config.toml
init = "normal"
init_std_qkv = 0.0262
learning_rate = 0.000205
weight_decay = 0.79
lr_head = 0.00414
decay_fraction = 0.798
final_lr_fraction = 0.1
doc_mask = true
MLP neurons of a small language model. Each row is named by its layer, matrix (up: input weights) and neuron, and shows model dimensions 213-425. Each number is 128 + 32 x the weight over its row's rms, rounded and kept within 0 to 255. Numbers have three digits each.
A block is one neuron, or neurons of one layer that tend to fire together. After each block is what it responds to, as a language model described it from the Wikipedia text at the highest values.

L2.up159:112134086158107139062179099131131135112159114154131145098144085095148120120100132166081118108155116095138131203110108143166135079153130109104130139118171126140140098128163117173089127161170103131094131152128151170126077154111177156168082124178135146122158129168130171148117097124092132130150083133144192135145103136147166100085113180115158071156110141107086125097136082126113175172145126103101124160090088081086101171131132161090109142140099187109155107116158154150120171126145117223087124105153145118132093111158060067126119108081087126172162191047115121159176125185149096144120119125123175095133164167078088108089140112151090132151179158
L2.up909:122131165168149151051148109122083134152174145150111127118107123121128107090101111135124113104162128065192144159130108153152151073158152092111154121135160136080188132184152097225125178180137148161094170139135127188135119156091212185163080124140159146114133127158123181161153068143061110182101092117119157149146126103151106104115136153126157076094119153100096126136124120166093147144106166062065178204041109157085086175131090054102123154117084133163127153116136190160153119082118159195063136052176143130137116130171119080117103116127100155164172176129067118140177135180136100181136103108125138096132143125101038107150140129082141078108116151
Responds to: Cell separators, blank spaces and punctuation (|, :, ;) before the next number in sports and census stat tables; sometimes prose commas before figures.

L3.up375:103099114159177168148124128128115119103116181117072133074093100129167136051139154133159149176137139150122093145133121126154107120105155113180181093241150165149193148153196143198120185186172105192186173143123149141111070144132105144157055088127111108161180122088108133131152179145137062145198102143094126127125116145133142145146172148105197098094098078181108174100111114146088168146069135144154111145081062137112156150133076151049160118116173170129139194077101132128110143096055140153144071158136187137084120149138110094137120092103133132106138182124100127114183121138137128169128169148151092085105138154152128075068169120117153145159179097
L3.up597:125118122105143160118146127129153153027102149164045207094095124129160124109114122107138121115141130131121187135098104132147102100143186122101115087162112152086131128196169112145125124184144102113132078136114115188175111140123093154145045086152119104085183125087136148125134172196120136202154127108121141115099107186123121089145195168124100112126102145180097089176126101192137116134086088100091119129088084091143126200141100134060112168067108176138145172144120196137097158088102123130136102088143193146166106105160101122146067120163082139133115154107051106172147180114113085185139104150146177116114128139105124104132180151109120138104122099
L3.up895:099126123198125161113132148079130133067120137203093148096111091158190057093124088136111098130137148133128110141116115155153115117130135137108152070148140193114123087196138156148106147162139083090146122105090136182194137140092115180152109104131149111135151088125099155161146094100125126219122151186101169101138140179146084130149169118101114079100118156121135061181109079169074117128175113097142134123109119091133120146109112100141165128107151179106148204116100165146139159096133120122135101120143155135189074160143055148134119184133103114110126173091085139115167186126109117255135074149113173101129121109057089102083138147098084112089104148
L3.up1062:120072122135110123144144146117171145107120136112066199096082066142118114102136118084083117110118164106134151148163110128166120145125156070125123089143139135063182118203180116118122112101121073127077085143155131105171076139172088159157133113129119132147172135081175145140109188125072105078152115128174194108069155106132155129087161163097130121130132141111096141143104115221124122165123102179108050095148141092146163138146120178104104110082158107138071129124094117152072144147115152131117148150101144142134098097113131178135113089138077131135127171153116132145121119117123144175147109169161174123123124164132079113125138061134061145145091108
Responds to: The last digit or piece of a number, usually the final digit of a year, such as 195'0', 199'0's, 180'1'; also distance figures and model-number hyphens like SSBN-728.

L5.up37:134116100117106151119097132101114166087120099117101170132139081133102155136149137131109110130207139117153160147135148105160095112156107125144166198130097129083155112210139070109173099143180119161105057122122187094155049183128084123139182141166118136142130177092122117125138120156150182096176055111134093091115125109139183153059067104128104070163140165202101122093135153138139131136123110136188139118091078116200125135132127100123080144103149065060192121173090205194152105131156135132133118105178161109127106121144030168175065102088090124145136124147101141106147154176220122123143107106104124051101148105126124147083116098095124149114075094
L5.up279:068130111153197195152082131140107142095134145182111177147123182161128177123126107075151142102136131142153155108098173102110105066123168093130101116084109102100125107182119096148160111180129163092025228157158110100115146136183078191120153177140124120145173130163133097156115084042172085124099122165106136151104158100125103122081132131147159145131120108156120135121120062114119136112122096135078078106062108084078105126122128098176167133158116108131139103162171100106106124165129146163132081153141169145151117130137128171112114181112157165107176132151116125103144143139152100214113152152100121139113145132131111105101106151113129154205177104
L5.up296:114090113148168078108104102124084174081100105129079138133099168155118063137165081136067150146155113117142115176130148127108138152140064101115160069064164137131135090142120146148164137090115135130170129133181152102160095104119138160125132096169126119106140138129193165200117102089109095123114129136115142139100127109072129146137150138124159097157081149117122160150068094157141205083144143093147141133144098176121098105126130082178125112127084118139163104137107195169028147183119028154123099082168145139081106117116078120081029080106093134149108134150152110078122199118127120146098112150104095113077154176083097112136151116056127146168121103
L5.up503:108053154128116112106095092161156119102133092101127084139085091075116087080093102126121074155117110145104167126147067126171149145084072106150153097116121163123176096156166131167123111146178104092139083124114149118177083129175125135118178122136069194109172139177205127137121090078207125109097103130154090102095140161063153129175150123139151117147071107148150119157105138090134114081122173179159115089116101129166171094144143131082140153123093145101147152090165169121071102145149095134134110108128125100109101089101114166087121146103055157099184178110021148161144141163163122146132178149139122135120186162148098117103131165142087143141117087
L5.up878:161130110095205069147130096080129152103117157109075155143091140101046191113121087071164126100152115071121134178122108162148068140129107102172120075129108153103139120149168055166198158138150134134062150115153136149127107129157121131148127148110169121205123089148123156106135165129135099177185163096150088153101120141184081158104104112113115083125126133154118147113111093181117171120106153132098143113102084135089160140131095157112089150129190116040133145143096160114139156111075181116112150151117164166138128136097162117183076056098123148102178144121121074109088135074150099138129106141079099140106129117120080066103113121118105085132138161
L5.up1019:119115122150111123110120079162088149100086186113155164132029119120114082170113092093070115132153111131117129126105154193156186105122125128097146081067122168067203139181157092197070083118136129072124173133125148101117109139163107135147080147130152108100129126132153174159125125101083107130126061148153158146134127129108150161109174123115170138128102152158081095163181142169136157103141105132133107106142140170145138158138058127080144139142128192108175155081143147161098135117103099152141132117129165133130096091137075136128085123122067110137151196157171135142166130152204136146144115223112099048116185143101094097162146143124088151138129076
L5.up1133:139134105095193135121124096176078156092090175094118135124013105138129136128098103111093097120155111099138096166102109182139128124141105048047131099113182212145172143143130145165144108166161193079088137111139137117108100112153140193108183143185084071125190120139154158136147133104165190108117124096087119188092141166137121173166179144134156129149177121138119144139108165110145131091157169109139162130125080147147141099111108081118123090135119175148125114168103109102130148166083029158147147107154109146129089075101108112099085128094060135111092109144151167126089086197149138166106108163115086073099120157115102154144136172085163151188075085
L5.up1208:120062078088139119155112110066130132081142138115123168127105138113080138105113068095127089101103139157086114111161135158091148152172130110096159122147127202117174100154090112138124112155139121149114074118131172155118162128099101135143137086153155107115147067165125154102112143123135139114120147097137112071097189121130105083139198064119131141138127134148080101115053160144112158169182105156131150082080129109165148145140080086063119142088106147117203165078145146100132126138120147141085159149179148101130128124133107059128124183102119154150137072176119117150160130159124134154102144119103174039104158174122135147124159157129127154124162062
Responds to: Final digit of a four-digit year split after its first three digits, in dated prose like in August 199-3 or born in 194-7.

L3.up133:155161128100137198092115143089134157127135148155157146085177170137161098090131084093145187118123170099137139118122110116064167112113188077138147163162153091128090126131135147096079090077129114126115136134104096149202112116119141145087116118090163158130089088198116220129103131178087090147123122127143137167128128088163151106122142101115062135113162161085091162134148145104141132034099092085098113201092103159070082110121136148149100163151130151094122095110132099144186145109118094140088123103143125156184135125172090122142134102155139152171134124033118081176130129154106086175141102118125094118102113172121117164138187101160108137125114088
L3.up694:255194119239166176074111152106095140132151158158155070137160130127100098108142185115147174129133124112152105130161155174127178083154118114132164143112128157126113161137143111151123132112124104094121060122145067183157054125117131117104107153089164119080062123168117139128221114141133171158075086075119146158154132116223110169123126125110139143125095175118200138129108131104106093076116105072155119150117089106108011123092135112159122115169148109128118086091151131120104181117196142145101142051147151122169176174097136121107143145100175115108139110079155121089130110236145105181148102126083114153044180170105116162158157113109093189154124101
L3.up787:132122123160187095127143113117160123096176129116143097115120122118119145154153099149132160090139094103141170045132137097104120133149130122107130080183136086158116109115100151139153100082162133170161181142154060125165134127091107126050107116089154119096136139148084147130148151059131093118131143153159231136193128176093158103147137140119172126131119115190092125171130156121152123143167143169173151049117136104130093156099151172103132106163115164124156136114067163132143131159082149095111072119131127121229072182079149140129190140102158115090123095087172113125086123116121151097065148163119132105029121240148118165140165156188158119140133130
L3.up1003:176194120158140086100148094066130134137195108135155100156147086144143154084120123133090175130147079113143140137121153110074120096118152130114150155108131108186134174145140093064166136154152080102111183148117167128191161087124089144101194127078155133102099137148146137134126132141122056167140145139161151128130163109105128091095118093132169092152168100104196139132067136030123125144196153120117117119097075128053132125118041110139110120176068123148148175125178125124093093147140058128116136161139137116139136102080094128122112173119124114116133104104135125150131142144160129139168131121167084122060131156139084186177205142154107132087116086
Responds to: Cell separators (|, ;, —;), score digits and section headers in football stats tables, e.g. 1–0, Premier League |, club-name endings like Rovers, United.

L2.up671:097092051192123155109168131152143177131108154119093140098093111146170140132160195145104173148139152097133154129149114129106131091107129080144154062183139214122195171115143089137129142066137131083133166144123161143107100133117099174109034175115136119147140140093101133132161158169168133192192117142152146125123133174155127113102160139106139076120120133172093112085045115164070124130127153186162116194118087135149130138115095139086079137130160188109081229091147117167112162122083149136217138129104190138116162100130120122122098119103142121071108128125152132148173145110141171163164077163123117115132150086140093153106150116068094112146128140
L2.up1208:099102097122164152133141081161106146166085136088085128120124114138196120143101191096086117097126135118128153208132082149114093126146132106098170089160154156128152110168137087116152105129122124082151139131159110103091138146062104174174030069202149112196175147108133163145116138148166080105172139135139106129171145130122194150095146104121181115151083124205116110124145116149103153092106142111149185108114133081137154151136072116058169088095141152123149178131155102130118133149193119120216089142090181113138098101138154117121076135153140142119147126135058119112126130129113096148129153181155101073157182156132085112101165124083099160116110135
Responds to: Final digit of four-digit years split as "194"+"0", often round decades like 1980s or 1950, plus other small number tokens.

L5.up148:086158119087134095108111128111090134094184157225163113140086129134108090164131090166142045157144090143152128133101144081099198086142143154173120148096149037058105114188103163085141095120190145105165123131047171121144080103101123145144131084079133189048107140183206175111191094160130112097150140146137160135167190095076108121049105123144126076133106103088087168164121064094155126113139126107069200112188150177150108100129141129181078146101137138151130100104171098174150107164156123163179085119189141128166104142085130165100192129132089129143131141125108126145121137193136123162147124128157165128136147145113129123121164083173161135118138144
L5.up180:084149173072075034119091117128064121123161104131146106166069178136092128100105106117164111129151147160113113094131122134110163096079087153109132123051159085123104118083158132162122135142150100115131148146119059120100118110153187112147191121132149173087121124147158122157130158133138123088129140139178077122089118127138060090115075098114200144127184079102136159128127157101140161167086113106106126094125188140117132153120155143187098110151148123117120109189124124124146097127169131149093129136115101137179078105186075151091107183077098154112191157133164122098170114171111110141128153103139135146172104159086087076133148147158082125107139109
L5.up332:194135121167187078083107141150108136113150177172165103081098147105174079139093165125122110139165137118192166100114146183135105147095153176211065103101120106118117150133101145127095104113111141169133151153106107122128128122143130104165105089105122133117128134178175094142204100087072135185118069121130136096126125093075066111162101094139148096122171148096129166198126166138195121109139082101106103081156203113126106132131149165161116081203088132131153071124142124127184103140150141137018137109165165136120117130171101128212094184136136139085186139104163113094095117102149070147067077058150138132113117157121137173163138127156140110111166082
L5.up389:090139131130163098098103123069122073140140137140095112131122133099106118118144142116133074159177147117146136123111095085099158113089094044153111133126117099088169104103112167169128130130097150110125143130080150176141116149168176078137166095129202139084095175128161136098169099178086099194226025104184130140119128093102103151113148136109158077141130165091089120148098182109112145172140084136098146128153128122129125170106164138143149137109099128095123164108119143152131090098149161145115056119120063134168073131114120156147120076148098098092105180137143077149117117170182168118142141137132169102132131155126112131179149079210138135164104154
L5.up800:121121103160165150091089115109158106140171156175192110145140146125135137118154119132139138168102082137131122139116137147133132051158097146142139136103105108064129120076115158139138137113165114128151134142134090084147137081089177135095166071085131124089110183145152111114175096118104118169135099161141108141145176171131060192123154148106225147117155127098114109101162127192180166102092140104034161179149158177160118143117045128125122144159116142127115088113116103157134131141182127129099063060127099121221154161109171082122152164099099103173101138129156075169088125161131114123139082134151108117108130134040181072166172109163142157118113106
L5.up871:120135111219107132075143037121114137143135100141136128155129150129124109098133126108085107152114180169124123102119137076215141027153173127124189128086102183123107063182088199159097136128078167139163081123132129162122152103117158084113084052125148168110104116116142171118198046123110120126145067143111097185114080184147109156099114164128156108129158190154088100185135188105152131137172083142033109147095113061121146125119107102149115130166142119145130138151138124111097094129128196135110127101135101121180120144159129131162119203101149143142078076124072115136106137183143140113151109163137161147117164052066184128095148179133137154170119101
L5.up1091:136168165188097142053137161086155100137127128173132068180127159122137177090059113128145131119081132137137074097119106110144073119079129129113101141090139108117092106098127207107113111097149169129168149159097092108142136087114153105126186143100150171071167156149141089112185035099136117160129053162128110158111184103127083147113116097129177100119113124121121137175131174075117075165130140180103103092129150155125133193133152152169122096172112169148116097136141167159116056058128164180026116117094144111129018131146181115106188180121152152112161082109149122103140136116100123174133099179156168159112132119095082124175135126205138145167110051
L5.up1245:150150082176137135060114123135156119126155156195134131146156132166155091132090195148160104158158134139084130109116145111162118090105070110157140139076134116124084077100142168143069132152147156088101129144156153128075131095147120128122097090144146139168099127153113141107154091191169156125126107107147129094102127194119134148129101201096157148125115147136146119138109159073148104131128138122027066158142159114056138150120131162179111163184147084128088109100113155138125162103135163151113116108099151155149086142123107141088153162130126158148177137110103092153123120149107152147051150115126116146172172178155099107141165091158094174153184153
Responds to: Column separators (|, ;, /) or unit words (in, mi, a.m.) right after a number in stat tables, like "30 |", "6 in", "305 /".